Weights of a small transformer language model.
Architecture: RMSNorm before each block, rotary positions, no biases in attention or MLP, untied embeddings, capped logits.
Training: a variant of Muon for these matrices, 756M tokens.
MLP neurons of a small language model. Each row is named by its layer, matrix (gate and up: input weights) and neuron, and shows model dimensions 256-319. Each number is 200 + 40 x the weight over its row's rms, rounded and kept within 0 to 999. A neuron's up and down rows have the sign that makes its largest values positive.
Before each neuron's rows, "fires in" lists the words (lower case) most often at its 100 highest values on Wikipedia text that the model never trained on. A number after a token or word is its count.

fires in: "of" 32, "by" 13, "for" 8, "on" 8, "the" 5
L7.gate936,265,159,221,209,206,223,212,166,221,123,181,314,210,282,157,283,219,195,187,204,258,197,111,212,209,224,139,228,189,223,255,168,258,176,226,200,226,220,162,245,237,146,142,105,181,213,186,222,209,140,156,115,186,179,221,188,172,242,190,285,263,241,204,179
L7.up936,203,167,129,154,152,193,183,156,211,213,254,213,166,159,149,244,190,260,184,156,194,222,192,193,253,190,152,219,212,172,209,193,275,211,234,204,222,177,187,176,198,130,146,165,170,159,149,174,150,200,239,207,209,172,196,199,142,258,231,194,248,239,182,251

fires in: "had" 22, "were" 11, "have" 10, "has" 7, "is" 7
L2.gate507,285,215,288,229,163,181,220,168,241,239,199,150,213,209,171,225,180,175,211,133,184,236,130,236,233,251,251,198,145,207,230,221,174,246,172,230,200,226,195,159,233,174,185,175,181,209,168,199,144,166,133,150,169,193,133,222,256,208,177,209,160,230,267,210
L2.up507,201,194,241,335,234,229,262,172,202,220,216,232,181,119,214,227,178,188,222,162,177,260,121,209,217,264,165,267,192,233,176,189,211,197,187,223,111,248,220,173,211,185,152,200,206,193,242,237,129,229,154,230,188,150,159,238,175,243,192,208,207,251,292,262

fires in: "to" 34, "can" 32, "t" 9, "would" 6, "ll" 4, "not" 4
L3.gate109,184,257,183,197,222,206,213,225,246,248,226,262,225,189,246,202,262,164,164,163,264,215,259,205,178,204,209,249,223,166,173,211,218,143,240,187,224,195,203,207,188,217,174,225,150,179,224,210,198,161,213,178,267,173,180,264,243,234,183,92,212,268,206,140
L3.up109,193,234,142,185,202,184,249,174,241,172,223,197,240,240,285,210,272,195,194,227,269,162,195,243,200,187,202,196,172,164,177,167,169,225,282,168,216,189,148,207,161,227,253,158,183,219,174,210,233,212,193,217,249,224,210,193,226,184,211,223,266,224,234,191

fires in: "of" 19, "have" 14, "as" 10, "bernardo" 6, "ancestors" 4, "for" 4
L4.gate238,157,188,209,220,216,189,208,184,221,165,274,173,195,257,267,192,228,233,268,170,220,249,142,227,114,214,210,218,232,273,199,206,223,209,103,208,212,241,224,187,286,225,287,172,226,225,188,232,212,144,110,260,226,234,203,127,160,243,186,212,213,294,246,191
L4.up238,146,212,221,245,240,184,164,207,173,239,279,187,223,141,183,204,134,243,172,133,144,203,198,197,261,170,153,236,146,221,174,217,228,233,159,219,164,202,198,157,264,152,233,152,151,201,179,186,135,203,187,207,250,224,158,188,186,271,212,244,174,263,218,176

fires in: "have" 25, "to" 18, "may" 8, "time" 7, "ll" 4
L3.gate1183,249,224,209,211,240,172,259,255,183,154,131,164,184,215,181,253,257,248,190,240,244,288,229,151,205,202,146,242,228,157,188,190,163,145,247,240,154,207,243,149,243,228,205,184,205,176,242,216,220,194,167,138,199,186,183,196,179,170,210,222,171,234,148,253
L3.up1183,186,220,165,157,229,207,207,224,184,159,167,233,290,204,266,208,162,233,163,189,235,212,140,200,191,191,162,208,197,218,234,236,183,233,204,178,248,202,217,162,230,265,207,151,175,252,192,229,245,152,196,177,214,144,215,209,186,81,160,178,270,236,213,210

fires in: "to" 30, "on" 19, "of" 10, "from" 7, "by" 7, "among" 6
L3.gate873,240,188,190,216,182,176,209,160,170,252,150,189,240,241,216,187,128,182,175,204,188,207,238,220,229,200,144,161,164,220,222,216,193,245,243,172,151,195,170,241,160,211,203,168,241,210,207,211,247,158,213,208,258,197,273,150,162,163,270,155,189,109,230,243
L3.up873,243,252,170,186,220,238,159,168,107,227,212,119,180,268,259,112,138,167,218,226,145,270,240,222,228,179,133,186,162,238,192,227,223,229,288,212,175,157,186,217,238,237,163,206,161,225,194,189,180,130,179,176,186,210,223,220,130,236,211,227,197,172,246,223

fires in: "of" 28, "by" 23, "to" 9, "with" 5, "from" 4, "married" 4
L7.gate1151,188,204,178,187,177,203,177,276,211,224,174,190,192,244,218,204,182,153,165,135,141,120,188,205,230,189,210,182,133,179,143,246,183,254,210,170,160,192,182,192,229,218,220,137,269,208,213,186,205,220,238,209,243,211,274,208,170,162,195,212,151,162,161,260
L7.up1151,186,225,176,195,189,223,249,245,201,180,168,244,133,252,164,135,147,213,163,181,190,187,166,232,218,190,285,201,175,163,155,238,168,188,154,200,138,203,208,180,212,139,165,166,258,242,209,196,202,243,158,237,214,216,186,160,158,226,215,222,235,244,242,202

fires in: "of" 70, "all" 10, "other" 5, "or" 4
L3.gate1039,183,205,238,215,191,219,192,179,244,244,198,194,126,177,184,214,214,220,217,213,254,131,193,226,163,211,175,209,219,245,200,214,152,150,233,167,128,225,174,219,117,216,192,154,146,177,177,202,191,223,216,153,197,159,192,251,239,179,208,239,182,225,211,208
L3.up1039,244,186,226,162,133,196,206,156,158,139,178,234,161,158,250,206,203,251,166,222,221,200,167,221,135,164,259,182,157,293,108,157,155,105,120,200,159,198,217,254,202,167,196,142,169,137,219,157,137,193,224,252,151,184,224,272,192,157,167,237,205,198,224,220

fires in: "to" 20, "from" 15, "as" 11, "with" 8, "of" 5, "similar" 5
L3.gate1217,234,268,219,249,225,165,184,142,174,210,206,187,256,278,125,216,214,194,179,258,257,201,182,189,228,157,171,147,196,193,153,257,166,209,221,185,134,227,145,246,259,228,263,165,187,236,218,164,205,141,227,243,164,181,152,244,145,165,164,223,218,157,207,278
L3.up1217,265,202,202,226,174,234,275,177,211,216,212,221,235,244,225,178,265,230,233,162,165,252,168,203,213,163,133,251,241,180,153,212,156,246,249,219,160,182,227,262,197,250,221,201,141,237,226,206,204,226,194,202,86,106,150,213,211,195,170,166,190,165,131,295

fires in: "in" 29, "on" 9, "for" 8, "with" 6, "granted" 4, "gave" 4
L7.gate392,297,272,196,195,172,138,180,217,140,154,279,196,264,228,211,223,169,168,228,187,145,208,147,204,200,225,234,225,169,233,177,241,185,159,197,206,195,159,165,262,236,180,210,227,207,194,219,237,220,239,172,112,224,178,175,196,187,210,225,235,149,185,214,256
L7.up392,235,183,214,147,189,146,209,243,171,209,267,234,182,182,190,193,126,151,254,181,239,204,156,184,165,233,203,210,204,180,219,222,198,251,220,251,183,215,148,248,257,195,132,244,219,164,225,250,172,194,211,139,241,180,240,140,193,205,206,202,128,179,113,179

fires in: "to" 34, "would" 9, "should" 6, "agree" 4
L7.gate469,183,226,272,209,189,210,186,214,219,133,169,183,215,152,239,243,249,256,210,232,227,194,162,176,209,221,185,211,105,271,122,216,191,184,170,179,205,193,236,208,137,234,226,143,196,173,154,242,249,231,191,210,214,266,148,242,106,218,171,221,220,228,227,160
L7.up469,139,93,203,260,253,246,167,195,208,191,210,204,217,153,211,249,215,149,205,265,210,178,148,97,200,159,169,212,189,208,130,265,203,203,250,151,204,172,247,210,184,164,240,169,151,205,117,268,222,298,189,146,191,267,255,226,207,166,222,190,292,274,198,135

fires in: "a" 14, "of" 13, "following" 11, "each" 5, "final" 4, "only" 4
L3.gate731,162,216,226,178,176,207,226,171,211,163,185,163,115,185,248,207,157,207,220,245,260,179,196,203,196,210,191,197,187,217,188,174,209,200,212,158,158,213,291,287,172,285,203,238,185,188,166,209,236,130,152,145,224,269,204,160,183,205,279,244,262,204,226,209
L3.up731,203,190,193,181,192,181,187,192,188,201,200,167,153,204,184,170,283,203,301,150,202,247,181,211,219,218,198,164,162,198,153,177,171,280,215,215,261,204,186,232,123,188,199,196,271,148,162,123,210,245,189,191,199,196,149,224,166,162,173,258,203,134,271,114

fires in: "national" 28, "time" 7, "civic" 6, "vanin" 5, "local" 5
L2.gate1164,186,196,142,279,138,287,234,208,165,176,213,201,277,227,233,202,195,176,194,158,242,138,189,242,237,214,198,181,152,162,176,163,166,205,219,232,208,203,285,255,270,232,236,131,221,185,295,154,122,213,159,152,243,236,224,150,193,273,217,159,218,203,242,250
L2.up1164,202,204,214,252,228,286,171,173,224,234,226,210,230,217,132,204,208,231,106,204,224,178,138,198,214,242,206,175,227,173,223,123,203,225,194,201,207,250,202,244,226,247,182,199,277,171,327,172,154,190,104,153,237,193,197,178,192,203,226,200,257,173,231,184

fires in: "of" 28, "to" 15, "began" 7
L7.gate1193,159,157,240,156,225,281,160,194,173,200,181,267,298,207,208,134,199,225,223,213,199,243,248,161,250,212,151,209,165,275,141,209,167,194,184,209,280,275,226,243,165,213,186,187,159,275,234,198,150,237,202,208,203,236,201,210,298,191,193,210,155,180,203,131
L7.up1193,198,210,225,136,193,176,203,176,95,106,199,261,216,206,164,247,193,209,223,273,183,216,273,235,207,217,200,202,161,172,157,213,183,260,193,239,268,148,215,193,206,221,244,204,227,295,205,204,209,210,238,218,171,236,159,157,178,225,217,220,215,192,247,168

fires in: "the" 49, "s" 10, "his" 6, "a" 6, "one" 5
L7.gate1343,150,200,165,190,177,249,281,235,184,175,206,162,253,198,116,193,207,210,211,228,162,236,180,178,201,164,184,176,239,178,226,152,151,235,131,169,205,168,190,149,252,195,125,178,256,175,172,132,190,280,223,150,197,249,224,154,203,265,218,299,163,246,223,233
L7.up1343,242,148,204,151,149,256,190,137,103,162,211,164,212,169,129,288,208,261,176,242,177,117,217,163,207,203,239,213,190,134,200,204,210,173,171,165,241,202,184,173,248,126,208,171,132,213,179,250,153,243,166,250,139,222,211,179,173,183,236,205,243,216,229,231

fires in: "the" 59
L4.gate1015,140,215,222,200,224,208,226,170,180,207,226,192,203,177,155,241,164,202,146,236,264,141,217,180,248,283,91,207,264,231,239,152,182,225,204,226,187,214,212,218,153,219,179,228,218,219,140,158,113,207,151,203,182,169,250,218,175,149,261,204,207,246,222,195
L4.up1015,247,231,176,180,169,266,206,171,180,177,211,190,240,179,181,278,156,217,135,182,238,176,161,236,198,230,170,204,183,248,197,131,181,225,196,198,198,218,171,243,221,158,226,200,217,273,172,216,265,224,286,217,207,200,188,268,155,154,219,235,223,191,190,238

fires in: "as" 25, "to" 12, "including" 10, "with" 9, "by" 6
L3.gate345,193,268,294,241,206,171,255,187,233,246,204,131,168,217,176,170,79,188,150,173,194,161,147,305,263,207,157,265,164,257,197,240,191,200,224,157,187,185,283,220,131,209,232,221,244,263,218,167,201,172,204,194,140,225,183,129,193,156,226,141,221,219,214,162
L3.up345,139,199,286,245,199,201,176,203,211,254,134,158,237,180,180,218,162,227,284,243,160,176,227,275,235,201,188,229,159,307,191,221,151,229,226,169,195,229,243,206,191,200,156,215,185,211,197,171,211,239,184,156,147,138,195,212,261,233,216,254,266,167,156,185

fires in: "after" 20, "of" 18, "for" 18, "without" 12, "by" 10, "before" 6
L7.gate1331,205,209,234,208,194,229,226,224,227,139,210,231,209,274,175,181,191,212,212,268,223,222,199,161,225,231,198,211,226,162,178,149,190,252,155,261,214,192,238,163,182,271,189,199,240,199,183,165,170,215,210,286,219,166,270,148,177,176,110,228,159,211,255,147
L7.up1331,238,218,248,202,205,181,129,212,181,167,214,157,193,299,161,163,198,236,201,198,239,228,135,133,217,141,210,132,208,143,203,168,154,206,156,167,213,135,225,202,197,155,167,222,156,275,249,114,186,202,237,186,181,196,187,173,237,249,150,219,186,195,227,193

fires in: "of" 29, "for" 24, "in" 12, "liquidity" 9, "on" 8, "high" 5
L3.gate937,188,260,122,148,143,184,279,150,203,164,246,205,184,111,231,170,167,200,101,187,176,177,145,192,219,206,179,207,241,254,234,198,308,269,194,181,245,168,270,143,287,187,206,201,151,179,171,183,190,248,204,200,187,229,268,199,250,227,211,190,249,233,234,140
L3.up937,154,184,189,224,219,194,211,233,212,161,212,225,154,153,190,191,195,193,175,172,201,177,199,226,217,222,140,183,206,224,192,196,114,205,191,224,222,193,210,214,216,207,243,209,225,265,187,258,191,247,206,290,190,227,240,145,247,220,270,264,199,216,256,179

fires in: "to" 21, "into" 18, "in" 9, "at" 7, "occupied" 6
L3.gate416,180,245,200,189,180,157,235,165,146,214,150,199,169,208,303,162,170,176,258,188,219,184,152,240,231,165,215,216,239,301,200,267,175,217,156,220,246,160,221,181,184,177,185,120,254,163,189,201,214,256,168,211,176,210,221,127,211,140,85,278,184,162,230,198
L3.up416,226,224,161,199,169,234,207,193,202,213,196,268,214,165,252,170,212,245,284,220,155,244,130,202,174,208,204,209,271,221,244,262,166,154,129,232,213,224,122,118,116,241,141,209,219,221,177,262,185,164,200,227,224,208,158,155,236,218,187,179,159,261,157,213

fires in: "until" 26, "since" 20, "of" 10, "before" 9, "should" 7, "to" 5
L2.gate192,204,267,141,169,255,188,156,185,258,170,270,256,307,251,181,220,189,197,164,229,206,138,206,236,171,214,299,148,135,196,161,275,210,199,268,251,184,203,224,181,173,195,199,194,194,227,171,263,222,246,204,244,162,168,222,187,170,256,191,235,208,184,220,103
L2.up192,173,254,145,229,172,153,150,248,238,146,201,264,286,264,242,187,200,165,232,254,246,179,132,153,211,238,264,158,108,216,202,173,193,155,206,177,198,187,160,217,156,185,214,191,193,222,130,255,156,176,183,220,187,212,218,159,203,182,138,245,251,221,155,153

fires in: "when" 19, "before" 12, "after" 10, "upon" 7, "until" 6
L3.gate653,237,214,241,187,133,219,217,205,287,169,222,235,268,137,246,190,263,203,170,199,134,185,218,270,190,181,162,231,185,141,208,179,273,185,233,182,174,209,198,205,173,253,197,234,190,200,225,215,123,206,268,174,193,194,234,202,193,226,249,247,258,173,150,232
L3.up653,246,172,156,193,150,251,155,225,200,220,293,276,198,219,273,210,256,199,161,222,179,206,244,194,183,186,204,171,203,205,232,234,252,177,196,184,289,209,154,274,219,255,144,163,245,165,180,139,152,197,250,253,161,159,258,227,161,194,235,253,227,128,207,210

fires in: "her" 28, "s" 23, "his" 22, "a" 8
L7.gate1089,85,165,244,220,160,170,204,208,217,185,228,125,270,202,290,200,222,157,189,171,253,263,184,266,250,130,163,181,173,180,208,154,163,317,238,153,176,201,224,169,202,227,150,161,187,168,250,127,148,182,218,183,199,210,204,148,268,244,241,281,233,283,186,291
L7.up1089,225,199,207,182,161,175,198,127,195,167,164,227,257,162,146,223,166,171,138,198,273,188,217,141,211,267,179,223,113,204,121,156,177,195,224,269,192,224,222,172,169,276,217,222,229,166,212,134,168,238,196,183,216,216,247,177,247,174,193,231,250,239,227,198

fires in: "in" 30, "the" 20, "early" 7, "of" 4, "to" 4
L7.gate865,215,176,264,151,233,255,165,197,244,186,239,224,298,291,180,263,335,232,247,229,272,219,195,198,196,195,151,208,250,246,255,248,149,189,258,168,130,153,164,163,177,193,141,192,203,176,207,175,190,234,239,171,142,258,226,222,167,269,160,228,178,203,189,182
L7.up865,163,250,175,139,283,253,198,171,254,125,200,202,237,213,185,204,191,178,209,212,244,231,203,220,209,254,131,247,198,189,296,155,246,190,161,189,112,125,182,249,165,155,177,130,197,210,192,213,224,150,196,166,162,192,171,220,120,220,120,159,219,260,254,246

fires in: "to" 89, "may" 6
L3.gate90,196,171,199,173,164,211,176,243,190,215,121,246,219,233,251,202,234,131,239,200,280,192,191,162,149,209,228,172,222,210,168,258,132,223,219,244,176,164,161,205,152,201,218,206,217,187,115,201,193,230,186,227,149,234,230,219,211,233,230,170,197,206,257,207
L3.up90,231,126,231,139,222,202,162,204,227,155,229,273,258,215,257,183,169,239,222,199,196,225,173,226,175,164,234,258,224,242,207,165,195,175,301,201,168,193,200,239,211,195,203,179,177,219,159,223,148,179,251,142,188,180,164,250,229,126,177,222,228,233,157,211

fires in: "of" 41, "the" 28, "was" 8, "named" 5, "to" 4
L7.gate422,208,234,211,176,70,223,110,158,212,189,281,200,205,203,220,186,162,214,193,192,203,218,151,206,198,174,251,201,139,197,184,247,166,181,191,199,203,203,141,166,210,209,201,238,217,171,117,157,205,215,150,163,185,115,261,222,196,259,267,198,256,283,222,197
L7.up422,132,208,130,246,225,234,152,265,166,213,178,139,221,150,150,188,237,218,225,136,218,227,244,223,188,156,264,203,210,98,143,185,113,216,269,174,131,229,223,220,207,233,160,189,193,219,240,291,156,206,167,189,233,229,285,219,206,166,218,211,278,223,168,208

fires in: "in" 32, "of" 13, "to" 7
L7.gate653,257,172,245,210,246,223,224,142,145,173,276,252,200,234,224,201,244,140,199,277,230,216,188,121,196,172,167,182,155,221,219,229,151,206,124,246,197,217,199,254,162,290,230,189,242,129,214,192,193,241,178,115,248,154,209,188,218,233,214,235,203,199,252,248
L7.up653,218,188,234,235,144,177,179,271,148,186,225,191,225,259,230,192,177,179,214,152,262,184,154,181,230,229,132,226,155,202,240,123,179,187,231,214,145,164,155,141,202,173,186,191,215,195,221,151,172,191,195,237,217,202,260,243,178,215,228,231,148,158,227,236

fires in: "of" 35, "with" 18, "by" 8, "to" 7
L7.gate807,230,187,261,161,177,190,222,206,219,181,233,149,178,235,261,173,174,165,178,199,177,174,192,194,246,195,170,103,183,180,222,239,123,225,171,171,184,181,152,205,211,212,211,165,151,209,208,254,155,202,172,246,218,191,235,187,202,184,182,271,211,171,240,153
L7.up807,244,193,243,151,177,220,230,242,210,165,258,182,200,269,229,192,134,170,192,214,222,172,226,185,218,156,90,157,230,222,163,227,151,193,166,183,180,212,139,216,302,205,230,153,160,225,184,238,129,218,190,238,262,185,285,168,192,264,276,260,207,222,179,217

fires in: "had" 41, "has" 19, "have" 9
L7.gate144,206,222,185,228,185,142,191,174,196,172,256,209,244,184,157,210,246,206,194,203,203,174,218,178,273,232,163,194,202,211,224,223,182,196,166,186,142,153,226,199,250,219,207,283,161,246,220,251,241,176,229,200,237,314,189,144,251,201,187,168,186,262,212,233
L7.up144,301,195,205,208,230,177,206,171,199,203,167,235,164,232,162,162,171,221,165,164,140,199,212,139,191,255,193,251,216,195,180,124,188,267,139,223,209,204,165,146,194,170,238,202,252,157,235,181,263,162,116,197,169,229,154,196,176,223,242,227,164,224,200,168

fires in: "after" 42, "following" 26, "of" 7, "upon" 5
L3.gate492,246,233,285,111,179,232,205,228,175,242,223,225,199,258,157,217,198,140,269,170,110,182,226,171,239,164,141,137,223,279,172,228,291,268,276,136,175,231,225,219,162,179,113,266,275,204,220,163,235,189,171,256,248,230,261,176,178,260,166,204,207,174,201,242
L3.up492,199,169,323,171,180,182,242,148,218,114,237,180,169,227,176,231,156,149,207,164,210,222,175,154,248,206,159,188,202,229,146,184,216,177,239,221,210,245,257,239,158,202,171,239,231,205,226,145,189,235,182,198,221,224,204,169,136,241,228,196,218,149,227,196

fires in: "public" 29, "transportation" 14, "civil" 13, "road" 7, "highway" 5, "railway" 5
L2.gate1119,199,254,201,177,294,187,195,187,254,185,236,215,233,267,247,176,231,130,161,217,261,232,209,231,240,238,202,138,263,232,218,171,170,176,181,206,197,231,300,191,201,163,183,296,219,109,245,176,188,190,215,142,211,190,176,198,204,172,212,193,125,262,189,195
L2.up1119,121,217,223,191,260,261,212,220,316,190,158,180,239,292,216,196,204,199,126,178,203,190,219,280,142,214,250,236,274,253,242,152,162,213,230,181,222,233,254,179,173,149,170,278,207,65,205,208,249,159,262,175,174,220,207,200,162,160,173,189,171,241,269,135

fires in: "of" 52, "by" 6, "cagliari" 5
L4.gate25,273,117,243,178,223,191,242,235,215,177,239,275,160,205,178,199,182,243,191,262,150,172,239,163,204,185,163,224,270,128,170,238,153,204,180,210,222,154,265,217,151,159,200,143,144,218,142,187,182,165,267,246,193,118,226,196,153,165,172,260,137,224,140,178
L4.up25,196,246,262,156,216,196,177,214,152,157,297,174,198,181,197,216,177,180,212,209,176,269,225,209,136,136,172,237,236,184,133,142,188,251,241,152,256,191,239,188,184,127,241,166,216,202,223,166,177,197,239,160,225,135,161,128,221,172,219,141,208,187,213,189

fires in: "have" 15, "has" 12, "had" 7, "who" 6, "previously" 5, "having" 5
L7.gate1141,205,223,242,213,191,103,188,182,162,200,259,164,157,250,229,193,230,259,173,182,162,217,216,129,208,249,168,225,190,230,160,195,203,245,211,230,265,148,163,158,223,173,196,183,253,191,221,156,199,205,198,177,181,189,221,206,210,252,254,227,162,235,221,176
L7.up1141,234,233,208,220,237,159,127,203,213,225,218,206,163,203,212,217,263,192,159,205,145,232,190,169,115,239,235,126,188,201,241,231,201,127,167,273,139,168,175,245,187,166,202,223,235,241,259,190,144,190,313,153,178,169,249,142,182,251,246,215,234,183,198,188

fires in: "be" 32, "was" 16, "been" 4
L7.gate1123,228,186,226,219,210,180,156,247,151,236,232,162,195,216,262,148,169,206,105,261,177,168,269,230,156,190,236,188,198,227,177,216,209,120,109,196,218,202,215,230,169,259,180,225,109,192,208,203,208,233,172,154,225,174,191,208,292,194,192,219,224,196,138,254
L7.up1123,208,231,232,56,122,277,160,179,238,209,223,227,195,146,228,193,190,179,179,169,189,189,167,167,222,121,179,176,223,238,273,165,235,153,164,216,155,349,212,256,167,136,207,211,189,182,195,159,221,234,173,231,229,165,176,239,200,215,182,218,141,244,220,198

fires in: "has" 42, "had" 25, "have" 12, "not" 8, "having" 5
L7.gate1086,236,169,230,243,198,146,141,213,232,202,161,251,227,232,256,211,213,239,245,250,171,216,271,208,228,193,169,197,211,275,191,196,133,209,169,203,252,155,232,171,235,163,133,209,228,242,158,297,239,156,236,247,201,189,212,149,260,229,226,214,195,233,225,94
L7.up1086,237,187,183,319,189,195,216,211,293,254,222,255,176,171,169,287,157,186,262,214,143,213,248,156,231,169,281,218,198,192,159,231,194,178,205,194,136,133,201,190,228,236,181,149,230,167,186,250,240,216,140,234,143,177,235,143,156,181,236,224,183,229,221,240

fires in: "in" 30, "the" 13, "at" 9, "of" 8, "on" 5, "into" 4
L7.gate654,268,104,162,144,225,218,187,198,165,178,150,219,186,187,179,191,230,168,243,185,254,128,194,266,126,162,185,182,218,256,172,201,184,211,168,228,134,211,228,215,298,230,219,230,220,80,151,241,248,169,169,253,140,213,158,177,264,185,221,251,271,151,186,193
L7.up654,194,177,204,214,162,219,235,156,207,192,171,166,295,186,187,255,240,228,230,221,207,191,195,258,160,196,168,154,217,295,240,258,195,170,129,175,204,212,163,236,225,191,275,216,237,218,235,138,233,215,262,188,101,207,162,159,237,94,192,161,242,181,185,197

fires in: "has" 30, "had" 18, "in" 7, "were" 5, "of" 4
L7.gate507,225,154,214,208,144,195,148,258,206,192,220,225,185,205,242,260,157,136,157,203,258,175,193,194,231,201,138,202,155,213,229,222,202,254,228,208,252,228,160,203,250,122,255,222,236,115,216,190,279,298,208,164,227,217,179,187,240,241,142,120,211,268,249,219
L7.up507,260,198,213,223,167,124,165,161,243,224,207,245,260,183,227,196,228,151,203,155,173,214,259,97,179,240,170,179,131,240,201,251,153,165,253,170,259,172,244,142,235,88,249,219,230,219,214,237,237,198,190,150,176,176,236,157,256,185,233,279,195,221,255,226

fires in: "the" 27, "it" 8, "these" 5, "in" 5, "after" 5, "s" 5
L3.gate153,225,209,161,184,176,216,205,163,212,181,184,210,167,207,270,187,267,190,192,152,216,209,243,51,200,208,237,148,167,153,181,193,237,183,155,160,193,179,168,152,154,138,169,206,213,158,135,182,180,192,242,192,216,220,247,144,233,235,198,228,204,137,205,198
L3.up153,215,227,233,153,203,146,197,153,122,226,198,210,169,187,231,212,150,151,201,173,171,175,180,176,162,257,231,220,167,142,130,227,157,158,183,216,243,260,209,132,190,155,157,167,209,195,217,148,258,294,250,235,225,218,245,129,278,159,232,228,186,126,263,176

fires in: "a" 23, "as" 22, "part" 6, "an" 6, "to" 5, "of" 5
L4.gate393,174,307,186,241,169,183,220,189,95,149,220,228,226,215,203,144,263,193,125,207,201,166,176,171,179,280,231,193,152,272,239,135,218,154,213,160,177,206,182,259,193,181,205,252,192,210,212,255,185,223,225,180,203,208,218,202,188,213,254,176,186,179,187,270
L4.up393,170,142,185,155,206,151,231,211,141,213,194,180,240,192,199,215,180,287,184,122,243,185,197,177,172,181,208,240,175,186,231,324,236,166,226,196,199,180,142,232,147,258,248,204,208,240,157,206,269,228,146,287,248,154,191,192,186,206,180,191,272,155,172,264

fires in: "since" 19, "until" 12, "and" 7, "by" 6, "to" 5, "after" 5
L3.gate1086,232,234,265,231,208,170,206,199,242,203,140,213,203,198,253,120,251,145,214,176,160,173,159,179,252,239,178,66,218,184,167,185,246,195,224,182,181,217,193,206,255,226,170,233,247,264,163,140,223,173,227,184,126,281,224,240,261,172,228,226,183,104,192,224
L3.up1086,157,235,191,212,191,170,286,171,213,203,198,220,152,229,226,126,219,241,144,149,205,178,199,150,239,286,263,138,204,209,96,182,228,161,212,179,160,209,176,230,220,164,80,185,177,157,166,220,171,201,229,238,192,236,204,240,212,196,188,244,251,75,219,209

fires in: "with" 14, "in" 13, "of" 8, "from" 7, "to" 5, "on" 4
L4.gate842,259,219,135,233,232,164,208,182,228,206,129,251,129,144,177,172,205,189,214,252,236,205,153,196,209,181,181,185,252,188,215,244,244,182,210,156,265,207,190,255,179,227,197,206,225,215,162,277,199,177,204,208,174,177,237,176,217,198,162,254,211,164,207,284
L4.up842,196,148,136,219,178,220,207,166,93,166,184,238,256,249,207,233,246,233,186,179,155,212,165,188,166,166,194,238,183,282,201,223,139,174,232,214,151,181,181,158,223,207,227,124,217,179,181,148,212,248,234,196,189,146,218,245,242,166,214,239,211,205,178,224

fires in: "of" 20, "in" 18, "into" 8, "to" 5, "at" 5, "from" 4
L7.gate439,183,261,235,215,198,179,230,163,142,127,266,284,232,212,181,128,129,263,204,163,236,165,251,124,168,211,151,175,174,298,217,134,185,196,256,217,156,149,258,141,157,302,190,204,195,142,186,181,195,187,215,248,154,146,227,158,166,222,255,165,197,261,224,248
L7.up439,130,222,144,119,233,157,246,152,232,222,229,254,281,253,156,189,143,117,242,213,202,222,189,184,181,220,209,168,223,172,292,167,161,183,242,220,99,165,208,187,184,238,210,148,259,190,176,261,193,236,105,204,173,183,238,192,141,220,207,176,217,171,179,233

fires in: "council" 16, "authority" 13, "committees" 9, "board" 6, "court" 6, "governance" 5
L2.gate106,158,199,210,166,168,141,231,225,150,297,179,188,225,160,188,236,198,241,221,165,203,178,235,170,191,161,143,165,227,193,148,188,179,177,233,213,263,232,283,300,200,231,227,159,200,156,193,181,228,182,220,190,167,244,207,196,271,194,151,169,176,226,208,162
L2.up106,194,228,235,229,156,164,283,216,156,298,202,215,201,139,149,230,200,199,210,162,173,207,253,163,198,180,139,134,227,218,160,211,175,223,206,178,225,242,252,258,208,253,195,198,222,188,208,143,224,219,144,161,149,200,201,180,303,204,200,207,222,239,230,187

fires in: "was" 50, "were" 17, "be" 7, "before" 5, "been" 4
L7.gate215,244,281,206,155,214,177,152,227,173,114,279,283,217,173,220,223,218,220,183,181,168,267,229,212,144,142,203,177,149,207,184,182,139,170,161,171,224,162,189,213,175,221,137,276,160,192,166,207,166,298,177,191,232,166,249,273,277,176,243,176,151,174,200,213
L7.up215,127,234,125,202,228,180,137,222,220,175,243,267,214,259,247,239,191,184,227,177,112,209,238,281,166,175,231,186,171,242,178,228,153,145,89,240,183,207,145,250,160,173,150,179,193,133,147,142,202,164,200,150,209,197,213,199,183,215,143,283,208,298,184,258

fires in: "united" 20, "from" 14, "their" 11, "of" 9, "all" 5, "in" 5
L7.gate596,280,266,275,150,197,123,201,154,207,153,232,203,211,248,180,171,259,193,226,155,263,162,175,182,234,219,190,187,182,231,161,266,172,219,150,224,238,196,161,146,161,242,204,162,210,164,239,186,187,214,196,224,165,208,199,250,193,194,105,239,174,206,199,199
L7.up596,191,192,258,255,173,220,159,223,153,183,122,248,208,179,253,162,180,198,153,236,159,156,184,224,181,189,263,191,219,281,274,126,162,233,136,225,272,153,243,228,242,124,225,132,185,232,226,294,177,254,204,271,136,187,254,227,141,219,209,189,160,173,167,281